Weights of a small GPT-style language model, trained from scratch on English Wikipedia: width 192.
MLP neurons of a small language model. Each row is named by its layer, matrix (gate and up: input weights) and neuron, and shows model dimensions 0-191. Each number is 128 + 24 x the weight over its row's rms, rounded and kept within 0 to 255. Numbers have three digits each. A neuron's up and down rows have the sign that makes its largest values positive.
After each neuron's rows, "fires after" lists the tokens most often just before its 100 highest values on Wikipedia text that the model never trained on.

L3.gate196:125099091123123143129129105098141164102143132127142117127139128111162104121130131104134110124101104151060081138133128107125113130098137150187085102107103157082106107124137136136120132109127131139111152124116118086147127110130131088160165103136098163167123128084146097113118110125190155118131171124151170156105139144127146115098099151151109139157158146110122124134153144157141092106146104162157134122167149154093155138155135113130097130164106152085166116106088140157095156121084119159170108099102098138122134108156096179142143158119133095138113133127085156121148149085128140106
L3.up196:123148127121140127073163127079114141093123148125158155105165159117163091121103155091137133102132065118109116124121123128098093095108122154173121111110120131110145120139152143134128156157167154131078132123129173161120141135106129077122124138167117136137130163129100119145114179116140171123085119124150148141084146140109117110095118156112110157160116150086150132105146122184147153131140141129115121143095110159082088156168177155113121151137111144130175113117124145117116125090087119126134119079157108123137126119119117097110083115129152136114124117181155091111133116113083121152
fires after: " ", " |"

L3.gate237:149154119107116150149125151141117113130132130109160118123133119099102178121099150151089053093084109159128134159126112143176120121142159083103132123138139132107110132157121115149133106118123120152166121146115131095141144099129162096108131121129153113168108135128107152146152138138108103161128139156096110122065124151127127170104149141183125116124119118154116145143155123157130132123131139103074101126153131118163112102118079153119187126152136140104134068122114137140143120141141116131206098100148117172156130119129133139142190128060134128149130140173146134123107153130101096134
L3.up237:150163132143115144149144125126141129136107154149192113084152111089106123147145138101168156153130094110130095136145163128124144103101151129157104100066111081102118111132163144105134173153110130140132117153109178110105131119169145118136174124118109115139142148060129147106121139092116144095118147120129150151090093097160100174100146127133092143134137128088089051110132105109125119108170131150140131104127115156100115159133145146101169135118109140102129117115150174115094093142119149122108109133106112105131164102135139137124179135110152101137113108159091138122136134112128097120
fires after: "1", "2", "4", "6", "5", "3"

L3.gate63:138135159155121136133101120147113086120100093146132152097126130129113143120115078157123098123112124137164146128154141090128140131146123064107100118135189107125109094169167110109135119131151152131151128120134142147107146140083144101139130130126127099140126157112164127163134125091102109138136130105109131088118137109154160144141143163159094106157070143103078119130116127133129172142120099117107144106087107158088112137130159088131168142086117150107110135111154147132162140127107089099172166098114114120132148119074087095134106117154148093124090112137138160112160092164156174133
L3.up63:167138119124110150138128102117127103120147102136123098121088115115139137108121151065126110119106133128107145150160060168126138108112102106114103131110124146116107142202120180157131101124133145129087137112141152121095143149121121149132138112133131124170094147117191139174128158151135168106108132099120126113130162176057148153161161114095108123136122139119114119119071117133102104161097135137138107103122129133158105160142130134154161101164119135102142149110134109127137118137063099149153165132107143153126126142116126116120158141100118099143152105138179165141093105109165132154
fires after: " ", "4"

L3.gate256:125091140115136145128154093096153128138100098128079095098086122113119161141136067119153122126119124140149150083151128091101152119128125126149142114104133125131122129139138159114140155117133118131074138111112100130090130132174124125145121095124126102144111148149066087156115129142121150104158133147152104181108151134170099136149106124088110141127110141117103110127190145142090121139095138123126116135140158102139167108125152157106091115092093128124129106160074125171137158157179122102161107132104136114133126104124093128164136165110139136123134100125108116085162073098126185132
L3.up256:181087109138146116114129107116153132103091118133143073086125133127148125116132107138140157110100079144124155154126132125133157104103119118143092131112130127152160159130116137132136140110144143159098118086120112155135145165149105110104136118190125151101120114101079147124113136142086151152110145147145132177134102115156153144123132119137122121125087120107127086124141122140157100116175137187101101115108144146128118117112157106122123141126094122095144084156108087178125158101151160095091117087120134120097150061118085112132134151138137136091140093127128167116148119075067130126
fires after: " ", " (", " |"

L3.gate126:163150105144125124092118139133093131136148142129107093118144178130117146100123103169165149140111131196156135122156144157116123074134136163167115108115138128136112101103162111140133168119151129105126149173085150152102144131154137133112150119118116119122108169107095083143151154135104141067118132118124123120152111158155124104148134113167160184094114122094138074107141147113160103076136134137117123152134116152142139131122147127130150123139101122125157118117137156138146118113130106134152130132120135164088126144074123124125074163128162175120136076135078160161076133093123125156
L3.up126:127134114132074174078120137126097129144131110140145099128151172116106147094120115140143133112114152171137123142157125152126122091151129142145119129143133120145097164120132107141074166135097125145137152146122112150127116164153160130153117169137145126113150136109148127152152076131111145126097139129080137116136133109119138138148135122151090143099131146074105114113135109176134095086093133167133100145132133144119168146064152112103107157164115124177181087111094099123131164139110087108100167084178131159125134168124096116167113158170123132149124159117105108127112111097128138107
fires after: "\n", " "

L3.gate189:120128096122117113093119102107144159071083127120125123079159123142121132119115153128132104128143119155124149131132139114118128100149121104140091192142118127118092127108067122094160116143100147175121160153112143091134088123125115133116111142165133082113141094115121154121153114140099118106139127138149125116155109127175146107102125155189108128152125086143144138134115113156118077135085142164139136136101140144065162158097141085125123132091089156086162074096118105105155102104127122153103122131115116096146112120108138125116140096075113131172137144136132134117156104132096148092
L3.up189:131144099132103103108103129088146178102116125154113093075102137145124106114116106150160119107117186142123111118149123116093125122164128094108096146149093148155083114184104134116135132125142134152107090088115092174142159127160108105163091104124104122114094155123096110136148102118156161161155132167209149135084151097127131121130104139179084141149114125110151159131121116116151133139119124154141145112128176116122155118135147115098099131107120147116155067135120137114101125114136112138102123118098102165121122145113094124090110126093134163125111122110136137120166098160111112147
fires after: ",", " New", " and", " in", " of"

L2.gate93:078141144132146125137067093131163152142142105181172110149134125133091143159153078124131121156113175127126140179115146126136112123152139150148160103099128127151105141132114128121117131125113162125124150114155147128152133097090139139151116162126145102101110127112110124125108170088103114104116117136120094112121117118169133092144081155164130174095103116107103131123129132127133152124112106122136156082112101121115138150137107088130168169088130147086136068142164138113117086126190131144151133138104134147102137110125089117171110116161100162165115105152098137143142173172136108128
L2.up93:073099111121122157131142088094109060121123140141115152132150144119125117159169132153097147150140125096092121181131120171146142126153161143164109165115184095168103102113121126111070118134133156128120140133133129120122080114146107134161109143131136094127109176145132114141140135095130121136098139132108153167108148113128130120160100150151126135134122150129092122156155065083123113136142096106156134120109135103143121151113108076138130158118068112096157144124137111142142132169097147149112193100116128130142122110136110134166097108181087128140139131121098133128166124161118152121
fires after: "\n", ":", "-"

L3.gate43:120107171115146104103129159187143097127158123119122120134131087113154101128098140151111127121115113169151118115150128150178163125116114057108091116145153164139121095152128120142124165132158157154122084096163090116147166124118130137138126111147141123103129126155141143166148127159108138128124137133161133159141127130097118135126154102137100132159142108082128158106123151135090148132187153118108160189137116121107176123172138122151131071083123123153097110097143127137166108155123156115161160127132096098116134161148137168127107123138084124127148164075168139136120133126116156134
L3.up43:112140120132105129112149114133135105153081112145138178136129101119159115098079087137137119103111092117163155130096159156120135131169121113119157116158165099092119147138094128152169131151172144151087136097120089150119154115128086156131116166098134116122117141132090123125094128185151159071110105125119110098112119089128147192135098119108122145138122106097146114121165175155125129138113132146135089110141137144134149118141143134137183102105183093119119097114103114070158126140140125112142101133130127126103114119130156111099135140114150085123102090076153120108109133154141161150
fires after: " ", "s", " ex", " de"

L3.gate53:075155097137166158086114111125129144129121126135107128120152116109124123113159162137128121129082076134121142130104090173169105149108136140168120128131182109114131114178154155122111124090137152122107141160124128116136203164133106136140135120118130126131099128133101151127153140108075121087081148129097116139105118110086142098123149106173126149128130138094157080105124129151139163092148127186107124116139115148121104092143141100127116157121101094099103123142095146154099103151111122160122116108133117125164144121141108168097146156131157128119125131164143105112159171121074128176
L3.up53:110137087094139107137118094156081128116137115127145157123129096110103127125158154148132161140144107174129129123098172137139130133122128118136100113127164138136118125117138116166137175144157143128114176151118163088111120144148120131098150145153131123125090105164090139120116101179103160098122099136137129096114130189113181102107124137107143151105115055154162093137146097129145148097103153123105099154131121184093126103147150086123117143121141143134109173151141157152102092110114145071146121151083127158144127134114130123126115112087107148103099182112149138142131127164123130163
fires after: " ", " |", " a"

L3.gate81:120112146131166138163114152124111140099120157116116162099145168170138115124132137122116088117120129095155101121173139130130074105112136153140116142130097122145113119167113117125140137074109146094128096108108169152122198148110100088127130135115146150124154115168124133089136152151111151113124159130137133194166134105105180142068108133181158099153148094162165122160114123101125094152105159127101143103094108103128164147128136130103119149144142080105148094145084159152108143117108118114139124115103110111156107124131144135121157156105143164157133117123133115158133137102154115085
L3.up81:148134101129085141146116114188135150098124142134125110135084118192147127166120106148127123078126140130184143118145153127122128127123170168105124091165175091135077125129126115135141133082139160106106103140098130172167144174170099053141132145104144124139121131137113100124148131120132132108154076077124161111169150114112128141116116138132083104130126134149115094154090110136117083126146141096134135138098145146129106138118075169136117114123126106145130101178146126163132104103109135136137134119146106122133144148158156153120099164139142162117118122092141103125153106108158120136
fires after: " (", "R", " "

L3.gate269:115084082121176160138131147132160070112138140127112178135129109166144115138117134154125137163146070120105131078187103122128085138157121100140131127155194119110147099120099148130143104119130138142124126126118113093144143082142158136136133168122098152110147115162123141130115083112099139105132113142138145118172102117123132139089127137118142092155155138152155090135120116168118098123132131121151162134133124122102139124152150184063089139124125152087100139173104102133105135130163131108143159113086128113121137155167122173152143151108142121164163130111144103099145117112148124153
L3.up269:101122090123161084144133123071108104092114130123150146127116104121158117137125126086123121188165085108097143096155102118087117081139114119142156149092141123087138123112101152138160128112110141147142094127125127155141151115139154146113151122134156188154157114130133187083129142116122136092102147138094134109144117152169180129104159135075158132162142112161120106137122127133157142120157167088144130144134139132096149123157148144061124141120104114122133094107132100128102149108138133178118109124123086137143129169147138135106169176120136148108149140100120107122125105086138136161
fires after: " ", " —", "s", "[", " ("

L3.gate156:117119113100125140114126100133156119092145127113097146098083148128101102162121138098182175113154105175069082137137093096128151087111122117130091165151099128147146111105122106141121152137119111085082123132134111128133126138107140120142115101132150138110117130104114112124095157160162134128109138174135135139110137145100126124114097149110110115174133115118150102098173071157111116166141156134149102146138141092059133125149133155104104104118126112116136106163111109127129130138135133103161144094064128104109093069169120148105107157131157137084121120103126135094091113113120150130
L3.up156:089135126092122103096119109101092123082157094118108125100133163116118164138127083118138123133107133113103117135141102140097168097120107106112154140126132126129152131147134120120069139136141144144108126070142113158147124093148116098202119124101169149147116072115148107144118137116131117149097123165109116086093104158179100114140117145089128139086115098106159133107127082129107126103129119123137135131130137099121140128127152179122104106147122068145116170093107111122100134144142165095132137115092155147139144156137151121106116128136142119138146098127145117082093169136147070079
fires after: "\n", "-", "===", " \"", "=="

L3.gate82:172135135111122136136107149120080170114176114139155118129129111110133133107136130111148141103126107114128102153107107133123097077128124155138131160131089129146126157099129176094148109141092182104123167118132136167133138116116136128122087141134139129145152096141110148125150144147183095109104134122152187124167190132137104134135119158108090118083119153141164133125128155146122136169135140091130105127116134109124127119156117144138144113110159091128113152167134146150131161173102154105148095099122148156137134189158070131133145135079147069172109140129122171143127144144144153167
L3.up82:139140118137107135138156135159155083134140108105143115148081125120133128093138140139146110126120087119128157129170119091142137095110097163129130123139150130112116119126116109131132126142142107108093131128098102095138137143154132190134125131086130145115138134135143091111094112184112100153150134134153109129143088148112155145107103099143113127098139120156142151146129120107138087104165132127098149131107154151149121112130133148171121129088121067156131121200122116109064107112087128163126128135138142130129081080163156161159166144105138198144129123145104144083107145075167125090
fires after: " |", "|", " ", "==", ":", "\n"

L2.gate326:111131125122112135140127105147131176103121129096128149139073133138068117110159136137154127138128164128128117150133146129136097099132131139126187168128138133132121135143152142116125132127095144143130105164085126114134088140128168134158110182132100123147182124120145133069114163125167129112116146088117109128130085140117128127093093127109141098127161107088126128109085106147140108142113119106141137057117115094165146119140086098114085127134142129143130086131114128170149112117137120146107135093110091113109124140130129107143194152080151078147105124111133081153117079092145097097
L2.up326:164131064120135092129171164140137077099134110100156137131129131137101151156129140146124124119088188118140135142161123114142126114194128097126118128106146101105133096123131114120185063159132086169090142138136167081145109150108168125153140118127161148099104104135119125164153137138083115122181119144124116136137133121145138102123134114112143085121155106093094118121130111117144106093133098117123108114144162149116133122133093148134128131101090151108139086120100121129130137196178148117161108118150115125114137145150134164102089141142130159150115148106131128128099182129123122155
fires after: " |", "|", "\n", "|---|", "|---|---|"

L3.gate130:133182122134129113146150143118106165149106171114138107141128110105099151138094166135152124135100141082164158145152086132150098105128148119181128134145136143139107101150152124125056101167129182127119176071114112132098168164155121124147104143141147123173122146102128116170122146126112108130134139116135143136125147137141108117088158143117135112147139139109121075173102119097118147105119158123109098129109122103165100125141141147086138094155158088095122161101127149150090143123101144116107096106149077141163131163107137138146167138106096126133145105188127138131139148134135113111
L3.up130:147196122120133149150142100107138130101115114108123134101147094134112098137121125140118151125122143136152150098135126122117128087113133106136171155166165135149080094113095121153127124119118176116118144083095106088122100201127140141150090146140203097115160109146105126130139157124130132145137143114103120115199079153170093103142142123194115076101147135089093095134138097109130097111111146125109115152131106109158107149116140094125141138131102103156133106120106124149094124102150162130122118081154168129139141122135175106132125120126130140134159107134146140153155137136117144138
fires after: " |", " ", " (", " W", " D", " L"

L3.gate336:121136119160121119140103121128118127101099120132138109157090096116135129125151111115158163141141136119142103172117180155096162114122135142169113093093109124142112098147119189076076118135151164148110088131141100119130154149142147101150156107140114130179115147099136097138179162102147129131178165122138131113140164111124132111162140093139112135107148137082153092119096160146133124121104157133155110123125139180140124119156108138148124094100134099152159139140079152117116115108131112163094072106134135141166074163140086134108150124156161097115140094137115148114100101126139132103
L3.up336:101170144151076143133126086135115114138125106158096138131095160122127160142114067140130118152143091181088111152095077107136133122148083128139150172134163111127151153145172114079124164137115155102099136166107110155153137117118138150136157124071096143123135133082122140123127112122105133131090121153147138130127128139127132134136152152143118113144160092105132068097168157181112115128133104101118124123116105135152130153165136154184085143157129142132155134157097148167168156132151130097103140157137117098129120133143108126140136145130108121118075159162145136123148146098151119098
fires after: " ", "d"

L3.gate354:113148138122153150146143126128158172144119113109149120079103181143135134126080126118144189093142098152125134145122138148125107129152080141087148125137130120151121129129112130183167134180124106115130108158122144161139129164109123078116132180101134151124147109085126122108148131126166119144134165119123151167105136157149161123124136149108144134120137116105135146089138063196171110133135133171120101156104092106124147113138112116103116089133144131135148099113127126113133107127177089119130189106136158123083132130111107124102141154104171102122143131101122157133132067141148113148
L3.up354:147172104131146158123152119104130140113156155130146102132123141117154140100115101128153109090113094136121137158137117124159133114149129150085138153074137119178173137097102099153123106109206148169119142099120125103147124164119083160107124141128098123132129144130078117119168131119143124140121119125074128116145127175135132137150140163100149147112091128091121174149129112155160089109122164138145142181101100121117127131104162123100163182131147123127147147153129166104064118146124101080104154117111111150135155140135093111143153160154167123135130129127126074102128141128150138135
fires after: "-", "–", " re", " (", " ", " pre"

L2.gate345:121093149077123138121119126118185127114118154127170161155157144154154113131110153158092105171089153147142132138143121116161144166125126134120164133106178142108119107131120143108111177156159112123163139115112139128138133116129136179086167102149148099090122122111137112120139185164112091104062137102157134089132112102142101111102079137133136157156112119127167108140150111102110106141131120112162145132085139126125137122196149118123120158111134125107151095143067144126112115139109146110166126121138140155132102124133121083133102156166128086154135113144161153110159138116151159123
L2.up345:115112128150145130139102135154095121098117165102149182159105143108153155181163143136097112125157127157135143126127138104157151130141121135104097188068144115115121141111104111123140171152125137158103138140103148144140125111107146094119133153183138135096122100134117108140140142146149139163123106120122101121142119144132113081121129119118126095110085146105127130158125115078189156125132133096148136120131134167100150106142117112149186129082155108111154091160149129098148085150129143154198101141165153116149113125148099138110138125089109100160139100099159092156123129157157152143
fires after: "\n"

L3.gate157:130096118096144107111144113130145108087196102121097131117138162147174111148165102143104120129119075108135154104155155115138108105119147156133165104157162134130140115141131092155134090129092154149117139101114124151175124146128133121134124144127143111130163172132149128080113147162103130119111114101129110109118136160135123148141126127137063157142143119132194192100113099129155111115137128139092152153139106137137114129178124168141127113131147132098132192139092117108137132138130133084125172134104163096162125156134105140129128165171153079110161147127130112104102131127155156095
L3.up157:077111121158186132127165109142118136099104188157103108108107099108148157135173067133194141149103130117120088084146105112104124098084129120117159155142107093128137128137129131098149131121152139107140106149111120121120178115120169124169126126141125172150124145130124145155108158124081122118073152089114129139162137146148146200085138140105139140153139135133140131119134149171135118128125160080140143118128153156113145112139134156107132139107106131148124161138170143144135115122127145093133132115123110122113082101173158139123140135140175151111082152118173136138107115148147130125
fires after: " ", " ("

L3.gate154:123092094095154120130112135119172088113081097102119103142120107140149144095140164124148132132154143137136086117095126140100138136115115122136116131119107100116117146151081091139107128117107111170125135104174088113167110118148126157119086125133125090092143113092152147116172125170147131122153109158141139131118120111154157116158095132109141104087159125102150119078116144186134096154111146124086125087135184066139164123153130137126148106142127127155168135135141133147104123150146088157115141083116161096152145133100098145101123142135124113126161141103131090079105103117086097130
L3.up154:139140164184143209113089105123161139125138102119152129073109095147111106131099117144120134115167129122117116153083157132184143125078122115114164128143136079098143122187146109164130120101090141153122137102121147148143149172114132145124131138127126110155148139144135121131124125119127160124105150126103133156090117114131097113161081124114131137187131135123125149113097104151101142109117127110115175161125164110168121124119112129143123132134152169105116158092159125113157155164129078093110131123153161102091161135103167140127094108146129077104128120113168112126122142123143111163
fires after: "==", " ==", "0", "\n", "===", "."

L3.gate54:115151168180142125118145159137071108112117150128121138133114104107143174120125142142092125113109113135131115111098137131096154138122126103132103096125088124132123169144115134142162113118108134145125146087122097134126146169123104116119115138132197108137105134110133160138110134181124090117082176098116118111127096150166071116141096133139101124130120144116097107122103141136114083151153122142114113126123152147132115124146138131147111138134190131131135119171102149073145162148135180082185132124138141122131119135178138164141165142075061106143098106148165131105115116116096123105
L3.up54:091182134148115123123096137132085104154159130111125148142122104132137130111103128087157102165110116159133137093128084136143122187115101110111170109098151134161123092112139111146084101121116127094142144125102128146140100134105130098134110185142157128112147080134138126180122100177102135156089146117120141156153115089130146150147137138127113095132058158118160111129150129158102125124145108071137136127096153155121143144135141124160171123141176155086110100140104146089115124119141141136142083163134086098135108128091139108161136125089153147114108139091149133104127141152105131133
fires after: " ", " was", "s", " is", "==", " are"

L3.gate364:125140120123163130125112156105127128097126162169095103121116132142132139113153128138138142100155114139197077151111141140135124124114099122187118081131114135151085130113144141116106100112121160092076144107067096112140170134107149165115122097123133136130141160136143102142118143091104139135134103117093153115127117126119119170147188093128133155140104166120126084120182096117112110097145114134126152158174107154100143104176136135154148141107148120099142118107147154136151142167087144114142132127084138103116130120106110130149069125172129106115138126118065139132083118134127157141
L3.up364:158140098183140129118084102124095141151125126127140147103131116109078182121143137089133186126159124156169122118121127155141149123150127129140137134107075138149115111114177156100143126123167132066121144135165150104159148122119127132132148125125155134110102155121105100128087145124158183165150100138161192130129122153094110113224135103115153138138105133144118127130146104160122146153101146153111088133139132105087109110143136131135148134153153133076179123105125142137149105119160109114116123142151138134131118120135106144126121145137118106145149105164103134133165145083111126172
fires after: " ", " the"

L2.gate212:137084138154107152119084128119201106129111159131129151151146133137114097152128141128110117122119115096151123067180172156117110103132130121152085103150109139128142125137111129101165139117115134137089116117139116105144122145139133128128134117093127060112076145144096142138126126123162146113132112140088124143141091149122108124159169134145157104163122082137120116131137130125083122137154135081094159143147154155140096122117158154086153131138142147126134186110112127152152167134146128107141098163152151098136124116178092158176194109143136140124130106146135102070109137149125144146
L2.up212:123082116147136094124150082140132108127103167173109136143111167088096141148153113106129103140085147118130132085152093101100089102130118092119179119085113148130105127139136126122128124086113119148118132113169132114108104132124138109155123114128123168148148150113142096087149164157146097110122125095162071143110147137118155142110145120116132112140159122144107144155150121140176140119157150137181064100149109168114148130106140079086129128128057140127102125110113149169152080098139148135137123125109109128109137150128114145131108101096153146115101157094129085125102118106164129122
fires after: " ", "2", "–", "1", "3", "4"

L3.gate200:155091140106082146156119089151121136160115136146109133085133097136154120126167125138120122144122136127119127154133135107139120137101124167129104135094114091152145132103168142160108112108118140165118127099138127162132119140130149093109070087143160096104143120139110132123104139155100126148146131110148122079054096126105084102104089117108067141086101127105168149090168121080142128158165132112135128133109127097161112110154151117130107150115126075134147112135115159131168121154073105110126092126140184131132136124087137166101129128150118127131087137117145141127163127118150177146
L3.up200:142133160125145172121101116126137116136143128116138143157193152121128097112153144151097144115134123116145144154150131106121110127137117135164122107181108091125111150109199175070130144168143109142098095123146144108108128124148156109108129102117144093130136120170130094080163093125137121133124095145094106116159152132137153130129108106152131127088163148153144080147129136124115122128101119118170133147134087134148105131110139120102140178148131115103108098165129118170124136125144120153150121137139158151152126154153173131121113157095162136152145155150141112114169207116170084084
fires after: ".", "-", "|", "\n", " |", "==="

L3.gate176:148167109153141123113094119113081172117141143120114131135163106086127134110116081127131156136152157071100099150107120146140147136099150161184115114103159143143128106142127110105133138123191143149123165113127153148168162158131145119092118158129131143137192150109144150152146123147088144109126138136165139144113121153140147112130128133101124120105096120083160138131136132097144134145114112148122119157144128125113100117144129165100132111131104109115043161145110120074138083126123139112161146148120151128086108142158124118120089089079100121139118169172150128106111146088091136112
L3.up176:103116144166138167137147147133099164175168142178116093150130107134121158112134099148112162177112144106137127137129082145111165108138146148165110122149116112121133119130180148121179128127148137135164158145124128108154166144139146138103102086134164128105144136148127117113122092136116103089135123103086130138116119177122139129123151133138111145124097125109177133117155159121144150104158086132135131192100135168166112090135118147117102141159138135142094155168082169162167134167082166125126118146155163131147123089110101128117117171096103156122117159119152131120117114107144120153
fires after: " |", " ", " a"

L2.gate331:153051140128139127118138144128113104136135137117155123143166186133128130106152129117103159118123097139161142092163095172137108115100087154085127133154126128119153136130164089144157141142051080158114115123109104113106136085149134162119149108118135141121166135138128098106097123109107097094131147128107116119108143123146086108164083124139108130139124110115140122113131116152158109163085087093091124120149137136127101099105134100085126110093165110145142108143105102086105129141132131160130115132180131123113125101164121141143147144151103107111092130128149094061125086137156130128
L2.up331:109105148160162142137100169139119113149103163129131102085109189157118131103116123112121101154106174168146146137130124113090121129118135128117098099124141097117138126163143109157139112096141140145119169134157149142133097118149130134160141168152167184117131116122121127179123114137092126136140107101102107148124102148175165152137157135138198075130110090150130141126160130128191095124112134128158152137114117134135128093146135172163127148160172151186120149167128117102173125160144110131159101157159134113152134124120128124131132118130136112142189142105134147092092138118131143114
fires after: "\n", " ", " (", "==", " listing", "Cast"

L3.gate239:124123112117158141151080137140185121138138158133144097155123134161138087119169141159139146158112098139163140136111129116160138142142131114139103108144097154187123125149165133132111129146108118136150145157155128045111117144095112134140121116109104130117113145099143116159094125225194138089152129142111110089122121168132106181140143110142110157111142123128176132143127163156109120127143125114115091085145117115150141086156099181168147147149125122151123143118113165123150128139107105124125127105136108134095132142116099140122167111104114141119160140113125180133138100124105146128
L3.up239:130159126135076125138136168135120095153158167107122133116091098138175121136073100124106116100100153153155149141131150140172084120128148095125106176149110128182119074111141105123082079149104145147082170105165150147108140137134147119113129119136133094070132144179118121146094171147083150141116139159128138119097128144109085129147140118160126127108119156086133122132130066186165137094132122123124130160164140172126137126094104131137120122126124115119119123131109113153118119131114133107113106136145114163148111135155122110128121149129147121161129103132137129142176151153145154175
fires after: ",", " —", ".", "4", "3", ":"

L3.gate194:108110093100106134097146116129141103104167164136019130112125081137121110117172129113158162129137094129100097124133093112135141135158138106170107164143074110123166167125132172162134122092097160103085118150137140141095109132128124132157095137105092151124145154148114170123139136118161156139120101137115093126148137157088169126147141154108135133131165097152119149069159117136117114120162120121147139091134136088158126142143168152145104119158165160143119128155101106132133123148154114107135117121108137102139136123122113128108148127146160091121140119098158115110147143110163138089
L3.up194:155084108145146162093147104113102095110175083169136108122118087139144108147121135156115141102175095148169073129099118129102116161125100131123142160096128131112136122135154114163162138143078116127132099122142090156167110123106155111090083145111097165091112113132159102095140132121117163143091113151122115148085134143145143143117119144124125097184135111134127148087115138142103167137135147143149134100107131133147094156182156159119107103120115136076155092152132132130147124106147146128135115107123120121105159114117084140144130114134103147090142172111112119142118078179152119144
fires after: " ", "-", "."

L2.gate31:126076143159140128112142142143118106145078118136128156149128097099130116127147188081054170173084095121121159115121123123104148158147140110151153110117126135151179118089113174115133149160124140130153135135117176110147144128129140125163125146102129112119129137116097109118156111138145108115173095151117130120113161100132118139113143106113124100172177147148167140137082121108127128158122094140161162130076093126134148118140139139119083093124135117152126100106119114133106123176147160119134103119107171158127110141153126149145164183122115089147128135127126088107152165137102158101
L2.up31:118125128146115119114120139177091093109102107139154147126144121156125126151097148077157118154106066121154117111112114100069146140133157135148115118084095162108095143160136163146129155151099132071131126129102118143136117128139178091141115161150148093103119127106128107210171100098152146138117124122141144101153140119089157125118141136172107156174117134093145151123071142153132132123145152103144150156101139144116106151122169112111111091088121085119118109119136120148107106106131108139147136129128122120100181125118093160139125121099079114133115109148143091102129143157114136113
fires after: " |", "_", " and", " the", ",", " \\"

L3.gate40:116119147127152136146130137132110087140148148156132086137130144125151121159140124095110140089123105152152105155151146143122131124117130144107134129097134135089106135127147097104139152119153108108095101098143128135110111130111175079091158139152134144137101121145114115171143169106096141114124139138138157164101099163122115112152137087180090119135095132089118139146125114119164137121182126136112152141101146116128116075164130127150108139097123132188104151134021080150149137108125148113131090099143142139128113092147099125147170135141108133076131131082165107119158101136119153148
L3.up40:151107130161176172143154122134085144153152137154118113147078150095137107134112117105133153120158137154115078136109182152142154151131102152130106137095130121163153119095112133156084149127127125143135136083155126160168141163131159062120175123161162122111116115170083081146142152121102126106091119168153137152125090146102165108104127139065140124115126144111131149132116082120148089134136157115123155149087103167086111129161123129110151106156106152118118152127101117153099116146130131146106112115103098168138154098131103116102158142101132124108124147131134138121142156157136144145
fires after: " the", " |", " The", " a", " "

L3.gate254:153133139098146102105090116126142101154168128133145112111106147111156119135163121089106097108142175118137100130099166142091123103140143125119125156127136149129141162137134129144179143124120103157132125150164128114137136149124129126128148119129109117119069079177097109110105141116077133124138108156141109104138135131119106076140151113128150126131096126141121112102149121133139133146122131132136134145169170129139136153168110146154069115123128143166125102143092116102167135147122062143138088118160079150132100120149102100125106087134139144149169148136143079104177155191142144200
L3.up254:127145095094109120103099107161109103133119124137108155096111162144182160139146090115178100115086122122113135156118127126126131135149149134087152116122108111150141118130113128158109143105063116162118094106194075135141112072076151132117133133115122101143095155131107125119133145166082140128162130140161103161103099145090097099172116133088114138147103188115136142105143115110133136123097135071111128136180146137097162140115145134179115107104125155126118130124112162105120148107168105127141113174151108127127103105134117127101104119170142112132142129136143100146146130133100149140
fires after: "1", "6", "7", "8", "4", "5"

L3.gate179:148124131110178129129081133099104149110136146097112128100105095121122102144088186125121147104158138125143140091096148097108125167101136117120133122120101160143177126162134163164099131124147146124131163111131121156133133131131143151154173138116142133132109131096156121103120094150106127155089165145141118114101121131114117130106196100135081143103117131119130137124100075088147119098145138105087135126096137146135129095129166135118136113125129108121123080134121147062137116142099169161132105111157131134186140141151115136136149136084128078161130136137134094062110179125158112149
L3.up179:132170128165125145141121100101108095108115139136128146159099188113132156094169119133132130127182105133144141156145094131121105140149120155123131139073166107134179128163135148131159130091144103109095127108156151128101163150138108155100139160132112110166110164175156138135115119127098123102096101073107124119089131094128154135155186115161134132089155164086132124161124103122132141157118093134099098108124145117093134111124164134119084135146151110131100129148133122133105139145130109093110140167154132056148093105125121129128138122096125149094154137162137126118094176134152135114
fires after: " ", " |", "3", ":", "4"